config.toml
num_hidden_layers = 10
hidden_size = 320
num_attention_heads = 5
num_key_value_heads = 1
head_dim = 64
intermediate_size = 1280
vocab_size = 2238
hidden_act = "swiglu"
norm = "rmsnorm"
norm_place = "pre"
norm_eps = 1e-06
positions = "rope"
rope_theta = 1000000.0
rope_fraction = 1.0
qk_norm = false
attn_scale = 0.125
bias = "none"
tie_word_embeddings = false
parallel_block = false
init = "uniform"
init_std_qkv = 0.0276
init_std_o = 0.00618
init_std_up = 0.0276
init_std_down = 0.00309
optimizer = "ademamix"
learning_rate = 0.000325
beta1 = 0.9
weight_decay = 0.32
lr_head = 0.00466
max_grad_norm = 1.0
warmup_steps = 264
schedule = "wsd"
decay_fraction = 1.0
decay_shape = "square"
final_lr_fraction = 0.0
batch_tokens = 32768
max_seq_len = 384
doc_mask = true
train_tokens = 259000000
max_steps = 7905
dataset = "wikipedia_en"
MLP neurons of a small language model. Each row is named by its layer, matrix (down: output weights) and neuron, and shows model dimensions 0-159. Each number is 128 + 32 x the weight over its row's rms, rounded and kept within 0 to 255. Numbers have three digits each. A neuron's up and down rows have the sign that makes its largest values positive.
A block is one neuron, or neurons of one layer that tend to fire together. Before each block is what it responds to, as a language model described it from the Wikipedia text at the highest values.

Mid-word subword fragments. Short inner fragments of words split into pieces, often names, such as ar in Farina, McCarthy, far; end in Kendrick; g in degree.
L4.down24:093103103158123112122135107100060120132134084079162068142212127110083127130108143109155165105147152117107170096124067133095158144140100138102080070140138129137136119089131140026169147136114149086113091118128125172112150114062130116070175167171086176165157121160153134122121120142196126152134135186126117123184059185140090113125115103130123089133105109165094147139142153163084110144111190147093081111126138080086096115120139101141189078097113080105148088131142134110133129113134148
L4.down360:104111092147136152115148124120130099140172187136130083131097098158149208144120171125098123208106121136150090191153122143126193107116106130067144100039107150142147086105083094064117110084109115127112225149173148184188100081102121090186132118135171177148174193145114109125151166143102157119152122115128124151150112109096150125118101127136121122113169134096146175161131123136170138126098133162138137122043172136137089160147138096126124135122116138152147089113145147130149128115185092
L4.down464:135039122117102226098146119134087113122115182143110101125106131123104069165091125140132070123159049147159153108098151069123106128097155105089127091056119100122133096128132138163086118113145141132172102147156132153196093103152118113114118147093125137140105131072140144135134120104109086144117160119077115108137174135184075106139108104111122167196172179091142168102153143160103145137132106117090077129121185164109170156103128063133158108079117103092134163138148164162186090172161102
L4.down510:124116104144084129076157136134078111120154166109060079114126046178111067148133118117134066134176148128115088159064115099133133192182139159106087171047120129158120117107089137136126092174105149083141131130128126061055126115160108051147112185156159122104156140143145134161080148103182146098110157101202107156107126164151144136132167081066143132178123174092169059144208086139126160152114106115117063140148125114150094111113141065132136144133139140119138125135115132154114099164084177
L4.down544:133122161151098182068134167087105119136154149061123116124115152170103033141142129180092105138159087134108117109113126090127140198184117104094167131089071058099156079171119076089135201102152092079145138119108126172089102128152162087112135097071143114127134110116139151132080086064167165113197107134133124137108126104134170131077080077126094157158092118138106123097154139148125115154109118138108114085082144131087138054118078123169156195107146137097125126136125124102152145162150121
L4.down715:141134127122169088147109144175138104108141124132153156109146167108124171138116119136156115146132124129163134170164090124110134103118122101131075152127092136134158044146116080116152103113130116140107145128144118170102130148127158126159141129115131110115104101101106144069097177107210108177160190126136135122135092173155045101070118104140130112096151068116124082128161081117057091144102151200110076143163141224114094149126154117130082121117152156107108128167099078180166124183116142
L4.down885:158121163119192136117148123158123180134117153101212104115081104154106167117097122122084089127105105083097090149166162136153176163105087111137086134073173172165128172147116149090136118173153153092164145125125138160121170105103085154176109132088100117099155108161125144117137145133148177162145133127120162174093104165064146209179174145154158104166091152104124148081137107137183169112130070171189135143092149144127098116099094172148136146181109064179153164162181131141090171153137122
L4.down1197:118123164105158127112141148103110126104132143154087131141091201182103151131085110142127176119087129170115114153136157119069153176144131135183098092027164172119091131137140133060112114065109079202106150158112137152182076162147095064155135114128110078169125141169032177106145092150114068125131168135119099090140163120134081090127160158112121135152074127157144110145198111122137124157120104115150055130099169146114077153110156140087142096116092123152106137108133166146106174197113072

Final piece of names. The last word-piece that completes a multi-token proper noun, mostly surnames and place names, e.g. Finl-ay, Menende-z, Gres-ham, Brookly-n.
L4.down732:132136121106164078118147132154132140134121209139074112114150156177181131075098104135084112134116137139110172171143146129133151116125157164159140197133108128121099108124179196097128134164099166131136217057162149143126116132171105103152150101142132138152110158099133124121165223172163113101063138125189119153146147148082098133158237099134109129128138076135134116142120066116124132045112125121137131106169107128142131161132155148176136162171101095154102162170158151128127123138083139
L4.down765:126160132163112119130135130090140161119130215207117097115128095157129148110120130063105073109152115093160140124154099093135113129125105092149145123162160147089067136186185138146140157139153155145120136059183142153122132111149142137063148134161128193090119151117125161149149144143125131137173122107119114158148128156047101119192167135167135134170084138140123124127158061125087142086095175102174099121135154146108092123099122173125124106160115119147126136126160156120181138138128107
L4.down766:089094111132145078112111138138125183119141177082110078133131139123083136125114080151145162081093124126193132113111138143111134100083128088153169170137120164094133193130105148139174167133195134122134167140101135172084165123121166144158084129121147128096135024143111200205118152107174115122080075129099127176095141105113086079150127112111159112091138123139156105118073022128106158087122133107184118127157161160136175093084132122194150171125134102121111146104132135192111130144173163
L4.down890:113080103153152139127116072097132142125123173089105110121174130144101097118145140112109195207111012156123080154136143147147114144087112104108165151138133144122118128071058184177172154117109074146126080117154133113136134131084101165131050093128084160110107149132137054143105175120131163114162135080198151176132091137151128056144092084074122153134176186150133060149108135138080123067126123143068120086184150162082158094193152117140046215104103161152096094124145117110105117087127117
L4.down895:108123125186131145085094144153170142101206057122123118130093149139099127096166144089137173124123132132124124126117132140101229154101111174112193094154169134083128180152107151163078164177124153143115121126125091140111074125107126127139156075128138127139144035137080126167105065112160143064077056170158083113122116099142127128110111130120098107133088094145113075143102162172104115114131144121060143145114083107141144120115154184105120092121135094107190119088146191114142120118116130
L4.down899:196066108156096101175122167126140040174140152118131128102109093099084148147156082104126182141125124113178144138176135074106101142124128081128066143100158109136105089089155128115133115088173075149084122143168142145116162079159040162092110109116161151146113092097107140174105089116063158145169091147105142112082105090117104149154072147099165193139113164113071123110102083143124136087115179112171117125124084170139120111105163121104144153172150147158146156140139132137144114116138085
L4.down1036:094142117176111133064126103108195143178146219099106137128115144108122145115112127079143106131123140088151132144135128126094135212110102165135105157110128147077106098138149105083078174102084177129126128141105104130082101121140134093083108130184125096146113132126119147127092162187132154162112127159116115084110132106075118086157137162160140160116118086118157127091130133139135154049119190149116133188129092119108110118159132162123098108135183139164089149148137111133132108127128129
L4.down1039:141153176084101150085144189113120119118121137048125095131114152060076090137167090149097145164110165101165065162123109072090157162159126111125074130113125122134141156113123170130143148157113194153124042143058168157108134159082113081104147138129129145158125089149159101150108106096074101132108118139103084190092109081131107128088143136131155109128107095108153105124120089121125122109138111120140151151188112107170139131153108084150137151056135144081141166104095126114095129120089121

Mid-word completion fragments. Inner or final subword pieces that complete a partly spelled word, such as Tra-il, Bill-board, ballro-om, and the 0 after 2 in years like 2005.
L4.down394:187134073112144088168111116176147165139104130169159198078072115092068112090109133131137094151146128170075175124157068141089096192090118146145066130094175074184102113145130140143128139084107090113118108138120208134205157144143129113137127172103098173129122107123168084154119086137102141118038133135176079151103101125107161074157123169139098119139131118134102139144149138070136149161111136112116138122135060154068078132166168166107166128103147097195113076083096135097085131081189108
L4.down589:123119104110160130103095129111099090098128108132127102166110098138133144076091132151140098108148111132149160071162177107145096187101091133159144134126132074166067155136107134148138146102126143116100141112122164153115155094116155102145131147130144147119181120066142106103104123120142142136117173108135176141138198113108102102048110158105171146101154121142123135127070173118130131052102158085199079101108062144133090130119171117122116100121077116169118130159176134153148057073140101
L4.down592:109137134177125125158122176183106156216094213143160176113084126111125132149176098159099072150117181150121145112164127110117072167080106165116151127128165200104149080062166156164146130132152074164173124119130117154128092138125113096163095111178105150102122083146102126155142158161143118124140123089081182062066138149104099159136131082147079087124134074146134164105113113111155060052150146154099146137118133123147102125145092136107095150155168130099149132084070125113171105108134098
L4.down856:121103123095210147140126127150161147072048165187136098094167091085113097113123139099139133093163095116080134110175127109140160138116196121137140073137167179169147120128105159120122107105121090099116129055137155129120149122146075124133166148099081197100178122159153093145155255145130128117137088136171150154125182107090150117116135138120149107129106182164125151166088098107189154099128170162138116143062117115090154136122111137101190110142084168172110073100134125127127183135139103
L4.down868:170190091181168097098120103135074106073110164174110124120075120133158127204171078144110031140119148115047147115100094143117129176147155146154081110093129147075151114071163075119087126153099095136148083151096078165096095132175145087104143165214131120152143108161135109145152071115144174151142160109151142130138151203164124154125170098127101121113158144102161094152143125138121087079135163137105150152150089143212113155148154103121152185110114131081109107100140201072081125155087155
L4.down918:160133145123167125140164081129125095198147021147140212093192087136109162104138111097137142168105135140129103136167113150143123143173057114089127191144123109177121064147164116133078085144152128133129118110124169129136152169170113076199168133097114111121128153055081100193164099121139144108027125138064165111118187113162098160167131103106145085117112114076134153100099134174145134166168124091106232103100103140164155126115079138168151137146160093054156125139117147127129136117130138
L4.down1152:063150230167094107143180147101154088132070111149148129186133093117116105146169159052147168178101126174164131087116152141107171153109162028093110210143111127147147117121168128163177185130115115142115154162118078108109116187128076115149092093120064161112133129138098124163121090164112119136104146152171114125138109128149119178094103110100123124091163121102102148144161086077151139095139151136130170116128135163140108166199114126145090192104127098190161121195106111184181158168130107
L4.down1228:086191226106129059166154145122169108156165144121151139044093183102163134109136141111145099148156112148135094139185102123127161185144087094162126073159163140124174148202118068127131121088146156110093118100115133105135107178137115167092148125114132136117136119183130153119175130153135030118206148141121171094131105122129163139083073164154181143141148089128130083078154158160143173157189123204124080130087124074131113126107131129074165107134156103126120145142096123133131183113159110

Word-internal subword pieces. Short fragments in the middle of a word split into pieces, often right after the first letter or two, such as "ar" in Hungarian, Karl and Haarlem, "rit" in Critics and "ast" in castle.
L3.down180:107085130129105123109147131137125138166115191114069137116101170176158154119067133187101098148091087101109112110093164106172148162129089137143057113114105077128106139115145090181104095132156103138137170178106098128133047192102146069105059092183176104169127148153128081109154119121083116146167137118131149066137094140110128126104120173096130104139121124138124185122124158155104098023129168157123168151154108136092093101124139132140137116132075100154086168152148155108145071129116129
L3.down298:109116172080124181135141139118147117175105111112191110129103148103116165153103097145119119129158161091119145103158170150130159193124080168164128191104109150108150116137136154174144143146098123093150191181180074112111191171132136106167068129085177089114116105137142095118146138142147170135148119132172153155143095136092157089129178133133085110095171130130169131135090129093093138192152067160193123129077107130129107172140171131129143175106138150114109086101109150176068131104186142

Mid-word name fragments. Word-piece tokens inside split proper nouns, mostly foreign names and places, such as Shar-on, Jagj-it, Punj-ab, Damas-c-us, Roose-vel-t.
L3.down527:141114147141130135088133119150121158137073177164099163124167102118124166140079202150107115163123137135125126185152106198138139078135106075097108138147143125137127115166081109163154150136081142206114114124122075110137094106116107128174116110119142128137102127160080148144098131093148088164115098119192117095190156118166146170112091171156137168021096136197161157055174148125122158085146116124129115125144147107123103152163119172164101168134128145120080168148167142186129154126109124
L3.down633:165087168076126129117104086152095145151137091159087153132121123116167129063129153174151113117134180139087197132092134136111157124074116102134126094158145111113138146133174086112057057123096145163113160171104131077148103067155152142153125111128108083183082180116120124093086096126155143128093099160087132130121119200115136110107120123217134123076191113081095117124120091169163126131158146112125140100150097145117137134154127091147098133159122125148126135145140160136120060093090178

Mid-word continuation pieces. Second or later subword pieces completing a word split into fragments, mostly in personal names and place names in lists, e.g. Le-on-ard, Le-ung, Le-ip-zig, McCle-an.
L4.down90:144145131170155112104108063087039085157162154143151177113156105112151150116069163131154043140174107105095166168138144117135115151155116053150148134108128173145149106122126184099192104164166167088133076119103096107083150147166097163165114125115169125095147180076114093181140132169128118164160131087119122107096080140094133191161146094127159186167157158169123110113065091134076115181124083073114111080094107110053123136082155057129116138144140146165084104179146102137136160110143148
L4.down186:083122101088141178081172107133234137108106106173100145083115127104132192149120084149124141127164116161138132106155165141108104098101080116122137160088168167109120136153097115150111131161099204124225153114157104094131146132142164096153144115161172129141077132146133153147193107131083131086167121101107129135113165182210033153116098118162152140129092155163102149118154171101109132111143156094129136162126121204148118147177113147103113107150080138133091110167083144130118104112124181
L4.down250:181011121154139180144146113151126108143164160097181091106094176103151082075128172086128145196141100091195139095160128108183191086144119124145108115105144139145139154139108091081165097099139174119100122152191174171107037160113096128166112127066156099127136124111127133160131142147223083133153152137095153118152120097100144090130101086109143142070128192109125116139134117145080093072103159097116146129155196137116138098133096120146162121129080128100151157167091130112067179128154130
L4.down303:080101123118147183088166131222156157103165135116065170065170115109122157082066159099147126141167084106147108107132111074121142135094113160085159089112139186116189174130046106098099137160104150106153144084098125129166145137086132116122128124148134123126113109073099099126115117060163107154158112080222090116154118189084095096133128086158156114148060151067158098099105094179163110074139170114132159159108164146110106115148127143113117113039179172126117141166140148156124140146169113
L4.down344:148101169141137170102167138101165105126154209124173100131122112137140201129140151117112096130119185106052082207127150152139145165148059080133136182118119101160111182088139120087117104128123196103113193125117111113175087129155153131134129114108086183151091023122115133161137125101222101109115125160098123173121137145108157139134179099161067105140116152106107140108092134162155153071142142119161138104127139102137126156163106093135175107065134140111222133138128133076106173133035135
L4.down486:096121156158111094117178159126161149118162123094115128109068182123127095107145088124111195102094112070137156104067097120116045124185102151142137163152126085128158149135163160122160123125116097140067120183148073154183056111083162177084089196147081074175100106124092127198113092147151140084091100122127131101117112116138100110114144155170076109155099139127125099092107104170068044095164180125114103109137175154167140090157132112060143161153141159130081086155055127119057122143162128
L4.down633:134161144168158167128184088114126138184140095108182166154202151092129063093124171107132160132157092161151164170160110163137131118186129111107123166098173147182154111145133133178167089163176059038052135114170120157127105085110125040146169166120109115198143162158083141179068127118128111120128207122150127130122129061061091131149118117161099134100118162083151095124138095195150115152104135138094150078151142186152117105136096148145122153107111161148167120169086109110101077111093133
L4.down670:138088088123142129125179088104114172149187135126150120142158139097136144114156180090145134141080171096109088086149093136148218104189162121116114110126152169157152144084129138080184113146118175120050166098160130126109131126097147083162088163113143148157178135158145154130125109100099096102133113080135093084152085141110134129158163098135077148091186142107114110095147106169081158078138107103198117058140130099118112137119087094097109118125113100140100145134169180074081134147102120

Mid-word fragments, percent signs. Second or middle pieces of words split into fragments, especially le after ab, imp, dep (able, implemented, depleted), plus percent signs in statistics and election tables.
L4.down48:175083127158116106142060101158097149105129097116155109115138169145108097166111127133138091084132143110154146119167162092125162075139095147132088116116120160153130114157112108156157079131065162133191108144136094100195121112109134076065088176142097123163100130155202124105125134114119134142165105170133142118082114144090126128085155138088111148151112080137155129139103173112136124149124100075064179088119086147135108169103119136117134188127107137127102196168110145141189128145107136
L4.down110:135126126122093118130129155138112092099079117131161095082143095087156154147114137160090116155122115076133118140195072177149088154054165117135143104070095089094182125125051091059127181110118131105123096104155074171118160114036130123139143146125178104095168111131160065106144144092133190066169148112125142115144166131103116141091111087140130104104086123121155132130126173138122166128153150086108096115102162158113118113135084205131170139142081175130079193135126120172131041156187144
L4.down405:052138112143160124134124098062115075049109141156130087111135188108114134194057167123133127181074129131178155132102127131196104101097109141135093106105086125102061195142126126152157135119127123131138105169139089104099086159140130128112106159139088072151136152135135121189117133139114135096157157131105107130163144129116087056101159134075106140169091099068108134144102071103155105083095158189118092134121127124100092113139104085109145091123103080148074150168146151176082141055129157
L4.down463:171117178116176128154186116146187102119166162104156123078190108131168118108047065156114082096143149087133054103109123114183146087081144130156131116159101113100106115114128133127143130136150046119116098139095127127118166145100157161132172181123095150136147185144135159094087108198127136078116060102137179122203162050128128086131190127131115142140182127101134162115088141116147129123170120140136129108133121108153135179153140117160112062135152065152057205094115157082133136132104121
L4.down467:173201128062129138107130110127143081121189077162173170092200142097130119176121041140141112107153178125089094067116125107154116101162170150128178082154110078103105080171187155149116110128129138161093124103120114127101106102148111068139169092150113124127140145194168155111069149122153151145124097171141111125077141121120081198153190084157145158159111187170201158144084175154158124098120119166139123150108114111120140152149127159108168123111110152110153140105148119147106094191142109
L4.down571:143095081159138106104124082167091134087078110180134138153129123116125161097133179111126104111132087126112114099165125140121127113102170164180141123130089116117103131066107146079132147041147135132137129152172131097107147136157130135134108153133123140095151171156145162132206117132102141148110158097142144095181117179103111103109113177164108097153130150137110115167208135097133110158192144136180101129180163157081128109100157114112122092158143165088081185133148136094108184106129098
L4.down871:108094120154126131131165124137076110136134049106133149131107094068115179135126225126129091133180151066127105139109105060152143115088102133097178134115161107099117193148081123146122105151128182161055159117114118191095162134128083190110148119137150121097100131098125092104084102140124148100097149113104061138120139149113102109147148130087135116172115101137123174109095143059134140120124147107118130185140071150178092098112171171078116152155104188071136041150077089104112171139051124
L4.down1244:146223138153127131140150076106120129135096118157108155093118114157110160218118132170124123197140156074154122096167102099094154138162092138115112107172182112142169145089155182138119134041121082112132110178113078148101061135109108099147139166145139112104187158142155190105105178132100155108124121119106111100074126122137137122064196135149158113123131120114167123071116096128164173121161211100131142157138162147102077074100114146062156051107130103125101160147117148101192097165138106

Name-completing final subword. Final word piece that completes a multi-token proper name or word, such as Barron, Emerson, Ahrar al-Sham, mostly followed by punctuation, 's, or a verb.
L3.down135:122151090125119135116129185109114165172128247116141112098089142097094141105128150089106131139179137106145149150148092128120109095093175073168182112170124109135136123133150177124133176152094188147115096119180087198117149142070141099130134138143127186187131125121076151116107143110135123104057112150112174113153137096055132092149173137163118164128126096155167135065113145127148128035088104101140146161127127145143118102127101140109132116125161154168111135132112124171186122143184123
L3.down270:072177101136136126105140192146104131123119203094152102149153068097141120105120144155127101159131152108081143160164135095101118126114127076167088139112120124132111150101176134130137165130106227100125165133124163130100160166149127097149118150169149154162131170067123096130173095089169139098119137101156168102143141105104135098134214170136154171113110057198201166151144146142060145044117117116200149120151140096146115137120084100152158134098135143188106175177159111159220171161141118

Year digits after first. The second digit of four-digit years, chiefly the 0 in 20xx (2'0'08, 2'0'19, 1'9'18), in career lists, tables and biographies.
L6.down51:105134130108115141146107158138195110082114125134144167119126199136220168101116151071091133112178159140122101114167132111101129180100120150154147199092090115119156113074103173123117145117168123126138066162122146166121096150113127162052165162139126149148129169083089106094193121174140112147072132130084107173117119141140156127118162116139128160104119043111074097098126163086091158123144069173161124162129146191144114163104114131102157086119123124095178179130105085117164149093105101
L6.down341:096158117126039134178150140123064108149136137108093138046098170123138144089100158151131109108129106181118140118143164128134114108104116132137186090078089153163132071177143139131181133100143085099162128062096150145172127130111130152149148167119141170152171170095154073137155150186094138142132121147145118117146172140128184123099179095143130129103111086094096116070090193166122153204134136095166161116108139152183177101124105144105145077106095176113144114170118124091079152128108021
L6.down900:155142151169140089135148126118119118175197046146133138096098126165141143096143109133147156083144126161096147162163103069125111102088093104141091137221094109118158153167098083133175118092131098106120104086196145097113183158109120069091132143095177141147133246100149053112140130101110133117180134188124178116132140083089106162123128172177153131165132147105092158101133161128157157225126103125074143117162124170146125138152124113193130130148129094146123136127164113125114107135173074
L6.down1111:055004152111133098177137159142159178143107126158152137144152144082117169108120153096145157095170044148135062162143155098128123146155134089127167098122135162143117109159111100140115111149150062119080192127149113157116147119114075117140218069147141152140103158154163141135144101138169110090104138109069123120108137080068157100109185163122125178101123104132056152109134158154092147139115091097097108122122100110144139199075183162175072072129151096139108128118148111132151129147085028

Inner year digits. Middle digits of four-digit years, mostly starting lines in career lists and tables, e.g. the 1 in 2010, 9 in 1990; also occasional mid-word pieces.
L3.down920:144083137232171067132168117123129151161111126142123144120134066115190149077161114080130101157116147151170151139123199144167118136137094098151139156157125116111118162173125100151130135194104117089149171121123101153151168150151120136095160124106150169115189164117119153056161109104120080141146060165135137118154130108156106193100111136112114196224125113151125156083127122084050140063126120150149123134125110110179173081106095167109137125197144118075102102100184123109179145118163135
L3.down1065:109105187119138104124071143146127090088123119114166177132171178171140140109124116090105066132069123129112149160152175179171157110080172143192118113139138135118141196128107077149118086146117095129156141180121139096105163079194163219123132138107139105085140091148147126107112135134146112172113104113169064113151121121091136148064161157170154144180082143120140104070114153182138123154042082138091082153091112093130078115145162162159132118143141173166126100107138109135106125098162143